MLP neurons of a small language model. Each row is named by its layer, matrix (gate and up: input weights) and neuron, and shows model dimensions 32-127. Each number is 128 + 32 x the weight over its row's rms, rounded and kept within 0 to 255. Numbers have three digits each. A neuron's up and down rows have the sign that makes its largest values positive.
A block is one neuron, or neurons of one layer that tend to fire together. After each block is what it responds to, as a language model described it from the Wikipedia text at the highest values.

L6.gate205:110154147144081135146103158129157086084171153154138121114126145112169096140163093132082152176148119126141145070142066136091168169106142135089130106108071151136122156169191158122122152160081138081145175110155176158130111141098106162181120182100122155098137094160091148132130074112172123119
L6.up205:151093126102064144130118080109157090084149111117128105154128094116134100127137159155133123098130132098106172111104121105119202165111126125037105082096122142117155135131108098112177160155104142099136149137132175090097104086124101127116075098120146090090127189158073123162110146110152187096
L6.gate618:119123137108094152101169198184069045065138075130155113103157169071186128124110128169106173088150107092154157125172027120151097145166103127106070141058100084164162105046174096142114165153158155129091074138110125090097133153083123148078132175128087106095130121092092154181190116125117101138
L6.up618:116166124100072175157125087130185144137099142154112097152120181066205099171096116139105149142148182177105113144160115137067149142157092103210072123091137093131055107163171083130153155193118205153133133121138073121099093139137149126148118104159111134103099148205076170151145086120165115186
Description: Census demographics and statistics. Tokens inside population and census statistics: "was"/"were" before "65 years of age", digits in table years and percentages (1910, 46.9), plus scattered prose tokens.

L2.gate29:165122116127144102097132101103125171109111145152125168125125132128131163144086163107101095146113141125127091116125126171175095165141114114149101127131128150141094128160125089145140154135055079157141159124090105153106094163119130055101091113141130159117117166026137169106100094172101159114
L2.up29:160184128099131142160201144111147119141090147167111123128120148131077078138140151121157132087099205142123147154146093085132154077123122025095155098204075151177194173117125129115103117125178163176133131119169102180135142145120112135163150108138140060145133093104176109148157125098153139112
L2.gate99:132147128158151165136134142120112137138186123094113175129106078099205109122150138068133099092104097178155116139116135136179059179078141086030163119149076056132125137119133064062127161103133189123114142109111144118064148156146131137065111163179109081129129132134157120076130086123147124097
L2.up99:163031151135116133117157124166168172120088098137099114132161091219079161093128113131106124106147117085177156119090169113154163103136148142158142105171106120142112093080143110123102137095128122066128128165090131113152117099124140168142017181160169104160121069076135156123084143185126133118
L2.gate245:176164212111153144130088111135187133136062181157152150124077120124190141122120147131153163098170098139133153123098174118196066129182134127082114194110061139117129164096114141107096180138140141124086125134123126161169128154109152093111133089130101129114118172061112171134149069149163138096
L2.up245:099115163157125158117146160133114120137127164189096128069142057130081180097125097139057095131125137095149101162102183180115147112161121122112168155105154198131122136184123104134148147161107133142111134096061121173110167129064063132157147174122126193141113117124109160159137130111134126135
L2.gate375:162122111111125111138147136172064109122116135151112128123090104090118147117147053191100113082101088124125171125154140112134108189120160111138160104114185093150141148129108104064144169068117119163123122126101072178069118128129141068121146127155146153053150152125180104097127131156107105140
L2.up375:157129087071060085146114117200091118106149139044129075095118130172102090076155146159181124083076131131100102115144095135141111142130138093126138152188044131105123117119145188117101146133142127160174167161131105175139102125143156103192144129163171089167119163108112087094093162104193131097
Description: Mid-word name fragments. Short word-piece tokens, mostly "y", inside rare or foreign proper names and surnames, e.g. I-y-engar, Tenn-y-son, Ad-y-gea, Emer-y.

L5.gate113:130134120155128148112162154203098145188128088152176154166080109158137127119152130091127153124158116151196172137109094150099116169190140148104127154108097183077150141152171104114110097141120128129147108171082181097128122135148141142111130089143115162131140145162134171206110148070116101188
L5.up113:153139109158143146066119095094124118099135144137082082124147143100135111099108089135155081187175104155113116104120081137080141118132117144108099127104138135169139125144057040189119104130125134152131117163109117155043151176128145089060165159193121102077062071127105110099139136138118124062
L5.gate135:167159129119153198136168167151103104139199174154176061133084136107145161090157158136143154118102123116115088115113117151110100141197124133165163139096140117165151121127206150145087100132144141129150123157158121065099126150178148166133103104150100091122153166173124098106178140077115120164
L5.up135:099101128138183197146158121152119170115134103140148146117118063131158096115190150132123149105172048054119085102119113176105103136152110091093161126142117174194179164167132082121140095082149111153109133116123135102117110127112134134116109150168167105127150176150114153147119113105121119157
L5.gate149:107107120127167107113198205101156134188187162131154139168105154125078119111120065108123102174161171115137189151063103104106125096229152089130143092147086069104142125082113149154130154108118093151144141193154107140101094115143092129176144170181136089101160162105095128175110126169146181174
L5.up149:177093134151100112121186116155154152158119120099132126149168201093155080151147136126123130108149121150139085147103115103157116116130136098146091141124106174188123172137129099166074116154107193069149097087178144144118052118081122132052175113095090090137148108159115109127080118056128147139
L5.gate500:163111129092126138100147181151070199168177050103114111154101142087166115148143138135090154104115148132133129140146102111124151124148067102091201080132160141169105154105097114123134129147099070186121107066098150170090128143172132081134173127090126165106105088074109126117093127105160092048
L5.up500:150107068112172145109113135128133161175103120111167094127138132202101099106106172141112099116129108092090089164109120107187104109180146119110093171129113082148158133162115118161094071145159052132110177088107110101065152176130198134121136128155134144154183141094069127155165168098092082084
L5.gate529:136151110099102145140188125097107154108187100187114098120100182118153044150139088130102084172126120121131124151075132147155148163176087159169158160190123139193114086173185149105151114155132145150134078160192087189058124124137095120107191135119118145104127141162075091163120095134143161126
L5.up529:132103135130158151107130146097090105162167113156081146130117118111129105053123089122091140135148081142108093149084055146105097095209169040132177099095096147121158110109096140120118159164108104097147108098168108153111131152107129095163150060116122092124208111109132164107108147205158078109
L5.gate561:084101157099129143121158152113123130163170147103123122147122157111166106181182072132155140113109140138149205138094083139136124126133078101188089125127086098191146082083163123120100116183126104155151114230141182143137117179118118177130120175101092184123211120201134132151097086178101165092
L5.up561:095175129124156115124123125087127084154156198132101090080121147149124072221214081114155086144148143150153186106103106180162142176135071099192144112166071126158186080122126141125086100143124155147121079166122143124145120113175103140128137132142073145090166120171129118107140062173132168071
L5.gate583:112029147114119150149139191117081114092153119164131110118137106096162090113129072151184094131068114103096110152088145141087113134198084133157123084115158097145152177113138116091147167117150128167063169123136134140070152094127100084115156127155080048133181120154144099105132108145180148137
L5.up583:127082169134121145132158184137123167104179174147056139127153119090133140075150137107122214095160177164192143184130159141192142194114129111107153128068124089126176105120155136141095104144189145206111173115115104112067119115127157112130157103137116157165155074129161113071060126116145118133
L5.gate587:078130167127082174208037162194123158140188110158129081120094134131143075101163185112165116138141079166092114139140114155072180143155035118123141115091120084113114121128135163071165118108104072140143090129089112077108101118100142133107156118161099165097125097122124102112174130126103167051
L5.up587:062095143134089137154125149100135105133136110148131137149124154200100102137114131172105210102140109083134085169134155083119123157095124202142148146099129165135147160124105130127178199118142116083093121229106144104127102176098165068176137112080132098102062172137128143091177113095123187157
Description: Table column separators, passive auxiliaries. Mainly the | separator after an early header-row cell in wiki tables (Season | Team |, Votes |, Year |), plus auxiliaries be/been/is before past participles.

L6.gate338:159144102081117190133121195142150123155123115135129132182117138105072161097113145137146123106105145163080135123107117083109075166105207167071158126172163154095114138108143138136124154134163111092111175140158113113109113176157136096171164071139068117135063181124112197177100135152166112086
L6.up338:117080130143135107102130153079095115106120134122080200130113115138057172104187161199169137135111133136056165134157112114108163146108181153210147145128153154169130138089168162173091166111123159056139156150159083140170116142131137108231087130142066113172120124097123146099157140119170065157
L6.gate634:177150093048084153138111136104122099134142151100157141145111139126051120131091142203140100125100172193083152109114097117100105198157197132189151180151103132140115134106141114133095169104146130072110208167169085154163132097175152080165144101134091111111102189110090126088137129122119143141
L6.up634:116163136113126172134155109099098205131069117161137164215103131206105070106160150101136104114146095093039121104104110166137098115077146082134142180106105141073145098116144124154106133080073141142162099084159122114099085106116164119052109089212153125082100119146107138156135168099134113069
Description: Mid-name word pieces. Middle subword pieces inside multi-token proper names that recur in the text, e.g. Gobert, Gravediggaz, Yesudas, Sønderggaard, Guayaquil.

L5.gate12:155149127102087087101163113087147122086118101151134150124123164164140104106092164107154145113059163125109168168188119111123163132131124092152127113075079144149141162162218067136088092141207187142113150159136120141076167164075162166168144036122060127168130158143152149111153193122127115110
L5.up12:150117157132136105103134118104145120171133149131125130084115137151141124155173136095170108185089129148139159167168098022112146133165137146157146136123131140092164114154165123120136137125073151001120126077110114114119155128120186103098098149090141114123113088187124102097120148126062099069
L5.gate56:113076096134087186172136127133089139170193164148133088165125176105163139110110092114126146141120142144155145110198076144135114142180105132160034163138097088169117129086148092152140162161138115143120174106158100095155183142100134116146107169137200086146070080137138090145151114064118119116
L5.up56:099169096128105097137119165165126105042109147112140127103104147087138125145107124112160147147175111141175139164184120166140101122119132107139102135105069207059108116131096129169106101160116189118116116164159095076104145151140116094130109083143126170124111151140139138140082114109125095099
L5.gate145:158103127139144127114150086101142060164149102201142082185110151141132145110111186043117105090193188089144079116128110150194159110203091140108159104089140120112128106111072071131113155153107154150110123155144093121133137145078109120132124051151086153110072141112099064153116147122084155136
L5.up145:140120089100137121067126105113157093145113123075107105074165155194121128211113162088193121159128137129073155105174123156129090167135098085089162105138119115082165142143173093116131130169112091154122102177111101125089137046140166165169169150130074161138074093111163108168116178164111095158
L5.gate264:116096082157145106129158153071105110148159136169141128168138208153090139145164171047120127102173132076101142136173116083161111129157059104108089134108109109200153132051111131113089164137186197193150111123084079090108085155154108083085172118125116089122117138102148075132106106116099141090
L5.up264:100153112123126164160111155138108101130142093129128131120155148114124167132140116088167183096116137123099179117173099083155105110164060099148138112088095132108096095101066143083111141100128088251154116097107116151120092147100121090124141090144148133106151126074177094168121126158059045076
L5.gate299:100125159133126156124156049043064169202153090119152106153068210084096166088155138160167152130096133107128133113182161116094139146124125122156157180131110123136107088096074079084121130103162160216155096115153153118088136138118176169140146131125126158117155111087144160125103161116091110129
L5.up299:153159157152109124187098136100101123100175116177090094152105149127069124125120118165166110178184123172060119174071114117205131144105138149118077134199096133139076075115146122167116165127106112147087163083107154137111192168121167136119158112112106135162152089113105081136122157119147102114
L5.gate314:085016104131112163107143163149175116110134209104107087147090149048125144114118128131136161136141092084086096074118153157119171130223135148121108130193115095147091140091143113182152143176139117166104098122118157130112170060139154159096104089196120112177164091123126104166135137120139144146
L5.up314:136188097126113155171155140145124132138101151103144137138079153179149159159134091118103089172154127141059136087165111121117129146057154141161123144154064192149091086182094080067121150149201121113116108122073091145088191147132103072126094109129145116113085121148076151129181154091177119083
L5.gate581:134162095107136169102057119120109089139147123189110065139133103113147136122077139160141155099123128087129143129135140102089119172143107122094137124072117121127092127107127100171127128136188165152158053154169195158099135095064133135131098117111055220139132163111151106175151130118094132195
L5.up581:116124117147056146135170119101075069155090138172133172151099108133168181133183065108176176128177117096138099058099106154145127144148181107124139146118170118126129093097136123157125220107155161168097144181130117098078135117153118165162144097097120140149136111135155132147122174090133073136
L5.gate585:147139129130098149173079109128142142131122097142180124102098158152104105151094125109131194150148160149110103184118124120151160089088182072099141111135074109122120117042162100141166120144132152188149085129150177172160177163177078120144102142114091184129153169159141091111183073102113108180
L5.up585:114117134118134119179116115122067129171123112135178138102064165159116093166123139038145132174148140155123087160145126151118110163154171132050100140094109071100141123107115124138189120154105096146140121139162125107141157127068166141205136143132083101140111109105138081137184049131117139171
Description: Numeric data punctuation. Punctuation within or right after numbers in statistical text and tables, e.g. decimal points in units (5.2 in), degree signs, sentence-final periods after census percentages.

L5.gate197:145157132079125112174094153119090122154185138171076113135158136105068143185180131128129081121080119108193147105097114123134114113182124142087152153124129111100089118132106157082114124141098123084135147109162146164130157164132136087138084102187091120174101185106078137170120071154109112163
L5.up197:201139215071131084098165111075140136118119121125090120081174142150116134125145188112162118116219117138146221124133083071178075096153139098118084139124115125116131153150112129128112204096145174154104157189146159128114111152097131097136153120124132069139144152147135134094122149111091115092
L5.gate208:153168117178113126206104108140144057137141143158198127103122148103114151057163125152146119087120160118182153096173056089100131139175170160143147123102165139130134095126090142173107175115159115098125137140106112130113136136172073107156162058191123173188106177134129155118092110123112091136
L5.up208:182155139088106148085104117047162178160111143124121191141096147121099138099109169176142067138139143132054138130069120071102113172121175132134109137179076093113142163113133125167109183119107125153111084121200094147161118116149157099167148077200178072168079123128149174099148170144082127152
L5.gate230:143169101120072141101136092098155157129141138129120148094126129103095093102092092178147143126120114160066129141121118144062138159070163169078132152113127100117135181073113158125090129094173109128120091208191123117142102182122094119119066118109123097174110143090102135127045142192137072115
L5.up230:205120158095111106063146095103203141098130166098165145124136089080123113120131171151127076118111099141150153138101092133100077154178188113150129170102099171084129161101104170137141160080163129133120120157160121133120129131064123081124159097198141081168119117180125113047144162121147132155
L5.gate333:139149161091097129142184136081147142123142206088105143139094098143117101113138132203143076164109075082163204116155118162120134098138083117177134141093096144114162163067137143130079143078158146139121089176157131164111151187141146069111150121153160079124107142138077087128138158118107130166
L5.up333:162163096095125103144119143093146143166162155113157181133124101094113083132104142140151129130085106114100192141062106101152102141116120143181146128128155119048129130119117137125174165133140141141114141152156116114171144146109073077189134105126118119201116130143080124135042118119092066179
L5.gate354:194189126101108099093161119094168157111156155116133145114099141149079121194164115179071090123118119148075193126102039139109138151208141150151132200131147101099150162116135196113094255115143096117141123161112122142155153157106136073171134105159095075114089116173101202134126109156143160144
L5.up354:140168173061150146196160091129089104145115145199134162103120121116189149107060158136158100147094079112106139132122095106067129119105147168124082137129129156104135118153156050096070124078120152115106188109153091082165150075136107078111150137118114134127134135117172125108130182169127109185
L5.gate389:101096074130120129140131109122167127113144181120132108148170114063092074115122090102166145096110030144072144111106162089128106171154106117095097088131176115150096141152168142161118154063135127182126101049143062127182119165174080031153082139143150148176120092151071157113136138119163138162
L5.up389:170198136097094056143113083139202106122124136140152116109108135149106123166098149184161148164208128121159154103105178168118118161191180118175119152127119084114151114106217205133071130146111174167092163087101118125154099144125146074131168106170148093153138115149100185159061140109105143152
L5.gate400:227162111120094122137133049076138144109126116135137152137130096124121153107090184155128102132105124138167218122104082124100108141145162164152102178090100118096145124064123176160136217112131151081149139144177117175104094140100129024135099099164152121182097129143064173076132136146149136185
L5.up400:145145142113106131158161113089165166150127133134134189110179153194139160120074132141171044185128139155067147132159144143090120123123122146123111119114136112124097101136083141142138160099140141045127176190185159151167099155129159113184149118143175098128106108130070138066150190104171155165
L5.gate595:167170090148077145178139143105107073160134130157144188140154106129137175104193100097148173119090082174140155126141097102073083160161127119143080117146138157175173108126107150175130113093096149112112125116140157114168114149100143107140104092124115107154097149117134085097124115135205121145
L5.up595:148148119123141088136140116106169137108109132173160153169096143153146170124158162191112134162142136146110123207124171136132141155156205177096112134089087124110113111094175153126178105128137136111134179125164091114125084106089099018160093109153135106201128130100101173077141133135125099155
Description: Mid-name word pieces. Non-initial subword pieces inside multi-token proper names and titles, often in tables or lists, such as Bu-en-avista, Für-sten-walde, Ghost-b-usters.

L6.gate395:152082167127167121174136144169130172089139132067089097088145116051111161149131078092116138140141122116166185183116138095136123148172094111111147138174113124098109153148109103123119136072128119142144139175117082105124112172050092148142160181115126104117136125196111147142120110181097162106
L6.up395:148137105129109144106119162139151139087120155131109115130161191113181062140123180148132041202158105143175149176081153130105153175167137171163138147096078111162147100125124152134096209123095095097151173090195101136178154129096149119093108143071056065072130102214133069147165118131143118109
L6.gate497:074136131089151096089107111155177164122176123116122121081131173128124164181144135106146153190126136101120143136122112197101142129147092058132091105119106085166121129123155132214144139091115148115135111148125106131091115127157127107111153109123112168113143141136077143176153145157102178118
L6.up497:080122141125135075129153123105129177166148116090101145154140157112112112131121144128195164134200141159156149166130182135109109146112100130074095159144114132107183170148171081089101141115142094128111168134109130123091146161121163142178166151144132101128109148090108138119109101120201190137
Description: Table and list delimiters. Pipe separators at the start of or between header cells in Wikipedia tables, e.g. "| Title | Year", "| No. |", plus line breaks, dashes and colons opening infobox-style lists.

L5.gate101:141131171169137166098104141098145081123122099144155115184101148145152169093122133150048120127150122198140111062171133118102139109111147120158144133096172096107128194163149194095074192142107136079120163188098162073101126137180092128122106047071134103116077096167156117113144122147191103057
L5.up101:183147186176160136144119155162113104127153101112079214108141145140210179125151143197145156137143115169108113135157087132124144134076138112124181103124209094159188143178091187097088053153112159123137120131118123143109112164117141051097144124107140088093134093120134117133148126197197152130
L5.gate253:128106094110154127109178114194075111087146044181124089170174134088149103139080133188108139171149179127145130097129076134117194047129133127154154169093188132140106116124130082110117070097163159123140195101134161139147132083142149123130114154126063141100070146099081143135186118138141128104
L5.up253:142101124120127113126177117183134132109143108158173101166147102034095133076096193159160185141136159113167113105185132156136118094129087112159165117165073157154126140141146076087139174101103147120059097186106148100106068117132106105119150130096175107124122133120157181192081115150119133137
L5.gate331:138135182191138142197084143138114082134167147114176146110123125139094176091073154154149173130149089101156104088109173072118171153097158134166128084137088077140104099208153129095067138123122115133116138143146126148079078119130105121139171150061081113153128078115101171077158163132158089102
L5.up331:166094130131078183137100088118152144165120064077069177123162130091133173119137139175129146125162033140188112066124155093095123120122131130161144064121143110147089146128111164095062107119146131124112143095136199086080131189072121091157135083119143151108083127173099108126166201145184095140
L5.gate337:078113055140133183092116124158148098180116134112154112102163129077142104105134122130143095120120098132133127149121106114114182109149069093161137108136059091153096111190163114077139166155172119154151141139157080094056094157108090150164124049117139110157120151101110144157120141126170142151
L5.up337:085138118074097151156100089129105134147133106103115109167128099108055137124077096098115167207141122130098145088122140119138061210176028134105139103136130103123156076197136146139127140124130124148109143172099115180111083130188084117092130130135068147091122150123116134155111130142092122069
L5.gate343:114142154197104087153180136134130103102083112163172101141110091136129127131027177105121177163042126152094144189126154172170093098086130126125157124125125144088104124174188131129033129147126099129105122119138149122074131131171158117132130097105120122092136120147139095134136124122130150098
L5.up343:118136120126059133122151083133150145147124159078150142123129186119135165067104138158117142154154104092109159141152119126197211168170121110173143136092153118152106090153102136148100142132208139157137120133143147110193133144115113139136094124183127086158152070133100108139125141155144062170
L5.gate467:069152130150086122144104096130121060084117095178154123132105132087153094089085125168159113129063095108124103140130043131109140136109053164149159077142197133097101174138140124160021128120137119127123097126119158152139154124133071108082091186157148116110082136053157084102151099089092159140
L5.up467:130121135149168158091122124145153133159131112117106123142130169163146095167113118134160176202125106170129210106084072091155113117143081122153120157120114162184118103185144073130083132090161087084149137140141070110121147145129110120126124079156201155154078033110177137139123121146139111102
L5.gate568:143160110139126114081107101138107093141154098146189170200106116114114118143115147066111144099131135112095123116068109150090190096124118130179217103169138081102111113171190120123092051189122141105127111184150109151115134119196085136114142089108115092155173114104142123102107125109152062109
L5.up568:105138140061143111128174048132105122192144080126167118125151132132133114108110107102111135173132126173180131141161147115167076112183117129141130148145131128100096162167157125123110094147157127114132155060119138184110152118160096128124126117178141136165107184122080151137097106088121179178
L5.gate604:122127132142130110116135109170119070156152144173154139176073108088098098147169157122096161243127132116093074064080157116139141174188131143099082122138189125130130174118170105129089140119099052167036120170154118148102120084119127113121113184083116084100094117102134134157143146154099125145
L5.up604:076118102125209133092194127121074104156150091154131140136135126182154106193099125159122207143132147154108116118104093087158142138116156100086141147153132115153112108099172161140101094104133071100119154171162131144098141107138142136144104158129140123129099173130115106126093109202112052094
Description: Role-introducing function words. Function words (as, a, the, of) opening a predicate that names what something is, e.g. described her as, making him the, one of.

L2.gate16:085143195145125157123092165121175138107102073140147130143075109084156110113143155146155099131187102128121171104098157093112136161092150128089152080120090172075136140095204159129151148133125138106121074156118141121118171164140125103143121121058119120084160117130117102142132124180143080148
L2.up16:152135075078139117095148143125164113126137169130203165144153080160100158139094099141095156113117126118112122144079060095156169139167092093074152144177151084126142174182075091155151060097102128090101128154138114138204166147200114127120164113141149131091116128173170144182136163108118104136
L2.gate316:139114144160132167124089104139142069133084079131122119097136129161162102153107155145142113122166131101144110180103144080083177169088170170087156086116150062133146149120153071164138133125128160211126118141134163126132148141176202157137063108085137165089197161087124143110149145137041048126
L2.up316:140100111088169140168066109121115086103074146114151129144157154087124102151131153119156102152097100098134132127113085089127152127134070133100108141127093100109125135122155115086122098127160096081154101111128170167155107066133078120106189136112111175170157098113113117175196182137179122135
L2.gate542:116120093138138158118170069135133170098135145079149130136167092066127161107112136136160070132170088128160118073092069104109147142098096133098128122128147120129114189146126119126109125133137140096143118141105071192160091141150101101089145098122065145121120134191060088137133135103103167165
L2.up542:090217129144117121174140077114111101129175124067168124146187133076128144107156170100171126142152098158130041147140147081120152141127099122111136122117131125132115172136146129171115104131151151110120159150150155189098116176157142141108142127173107147158087088172067122153123161080132170096
L2.gate585:125111084103148142117106116125115136102123090082114202141126156131127139117103139142138108181111082059125119093141134119148160159122130125185192119148105158129110213114138113110174139102135130130101138151116061147087108128166143097127136127111127117122169124098123107116124113079094109125
L2.up585:158135166139081146125083134164112114111191107151159131156112146115149084139117169118113133189088096150084102147158116166122128137146182145123160129046133115132171144093157106179081122101133129102147095118159212148194107130145081131100123101135117047108117069164092151086097171101097068046
Description: Post-auxiliary adverbs and verbs. Word right after a subject or auxiliary that opens the predicate: adverbs like also, still, not, now, and infinitive "have" after "to", as in "there was still", "he also shoots", "claimed to have".

L2.gate147:099075146084109167197144182159093091007116132175120170137108119107132086122169101114138126130138151120098098109101150146150131128122132087121112139166105182136072119122100128094182126122105111145155106100213145122072150165091160095134094146156105125146151152162153158115146110118109119144
L2.up147:115097154105111135159170153155124079090175140103128125104172139133120082099210177145133178147128097163092113136184147135181184153140083066130139162122142120126105146150086111085159137104154137126127072079148148094080113126091104088181102099086172152212153114190065106066202103123100135112
L2.gate345:114092139066089194188126149132132158102145142086121134162134147126099101109111100088096131129023112102116110137108086101072185077113103103114135128190070104232146150136133088141088088121126142125136120120127154115131145118116129170116179131187134184166170143154092130131107155079078141118
L2.up345:171077128116110126163092117166130112129149088101084117155187132090165117082171138165148133184073053121097161102094125060176171102150084126158113062122130138144071153152105114108174156135191181130082102131141190114119120164121177133141124133100086196132159138160090145119139088103180166108
L2.gate382:185115163081172150120163119110064136105195116096150121153141110155138065114073167142154077145077166047143100161185114086160138060120109130202115089180170166159115152180167185105134145186156092115105114103125083068098152154112147132118146151056168110122105100105102088130115144162170090158
L2.up382:141141131186117083145167147088068113144067100167119103153146103080131110084148134088128119162094133134152133108108089163134137136161164104064134155133177119111145154184143141136197139135155133129073096163094083160124154109069103189098185148121094097084131147138069167093114154147152116178
L2.gate389:089144139132133098125153081125135120158114096166237130126085077127117120069100100145169103158070086113124096143086125067129118120202143151152115132147177113103148071130111123133103108144159161123157077176115128138075144170153098113152098172095128156114175089215140113140126143123131118120
L2.up389:156114132148138141126193115152096184067135182201120176093097112083126133165095111105083192177101120102162166121096074160108103107140118121139123138171145140177151201141105035180131128156118141125153120164138123182150097146089065144107188115134148150084192118050174180096120167162158180107
Description: Connective "as". The word "as" after a comma or verb, often opening "as well as", "served as", "known as", sometimes "including" or "or".

L6.gate65:083179135147140109141206136118142054120140066146158091142091146139134074152103117110115081168063152172143065136138146128127086142129107164149159149173131094115136104207127138048122100154205135078107145089108112133158089125149118106140096119134063153179138100105156108157117080156147097114
L6.up65:084124112140139153112131092128151107094105155183138121130152082166145083142149127104099071094169094197159110113167139110141144137146156103167141149131151112105128141156123109142102094111134153115135180101196113067085136193084129072127159116125183142057150075107093106126169140068135083155
L6.gate538:105112056153084128185118162164147129133166115118150112121088120146101125127145092080064152157083133094103054155137118112161131130070091117158144110077114146134168116104151123110075171095106116107104109118128174207146148101207084073150151171076112177094092135128173144109144133089124139132
L6.up538:107146110071125150170136186183062101134120123164131176170066081129119107076109129113175102111179110154166150131136133103063141128083134180115158073123165165119146132078105111157080135210169119099119139160125120123104069126119149134154142075151127108137160155096109125115123070090120091136
Description: Linking words before complements. Prepositions and articles that link a subject to a descriptive complement, chiefly of after one or fourth, plus as, a, in after is, was, plays.

L2.gate93:104130097122140122115147119123125088124136145070092102163178154092144129147126126097149117123180155123130164139083086105158131149157158155148075161070127093106085101157169104193102135177039069159120121123133140157097143099114062141123141178107160103140159086131140153116133155150160122120
L2.up93:139106124070116096063126065161129135129174145082170097134138125112181109130113075115108136124127131083146093153160159133156128135150169099145122050038112161110143128158179167190132063205143183130189112163132174114157136106142084089130144124128176093149105099107191144109129130149085139110
L2.gate201:146092116122135089114169149186096147159160141058175122082124129137145111105161145157156110178137156071115159142115189152106160126157136125103133092093159140140100159079097069161128158156124158165195156134132126156110116085092149111114168147099096179109124132190126077140176123103137183023
L2.up201:061164169123080126122198190167142092137092165089201126112123170108126146146141127161139135101077155131149164116137169115080118142119106133148112098079156122133114129095157137146118087110128110106124141171147138143070130184050120129139136152151202158141065135136161127147180121096165121092
L2.gate280:126116120194105139132105102203129135164122185194138121164164112094109141179112146163077114110097116134162159184123088209135136170147140140129182045107152096151137149120130116136141116091158144114089160110099112079104103109083097137120141110166080150108104130179151087139132095132140129161
L2.up280:144104137161104152129121127150124128109113166142067172155113133120101175132141130073119068153149132124080179128092165072174118113126138176110067106117170171122090137152104129119129135123107139127169131191122132044182145127197087133146144128137087114064157211119157070118130126128086069132
L2.gate333:128105148114079213091131115112165086103169158151110105068164169148153142143142070080115155120107136137150135128159210092128151144156130166136046092155156116097102100166125157145144156153183116123129127130136133124055151095163135158107122113142192137151105120148151084174131116187166121165
L2.up333:099094149141089155155146183183152137125129124098103107038172117101137161095086122106142145148155110104167128096098152152163123136154126138161115120122101122098121147120118180104102127191137111143167099157095154077146153127166098123172071167145112102186170133135093082130129102101161044194
Description: Census percentage signs. Mainly the % sign after decimal figures in US census demographics and historical population tables (24.0%, 29.9%, 30.0%), and nearby table pipes and unit parentheses.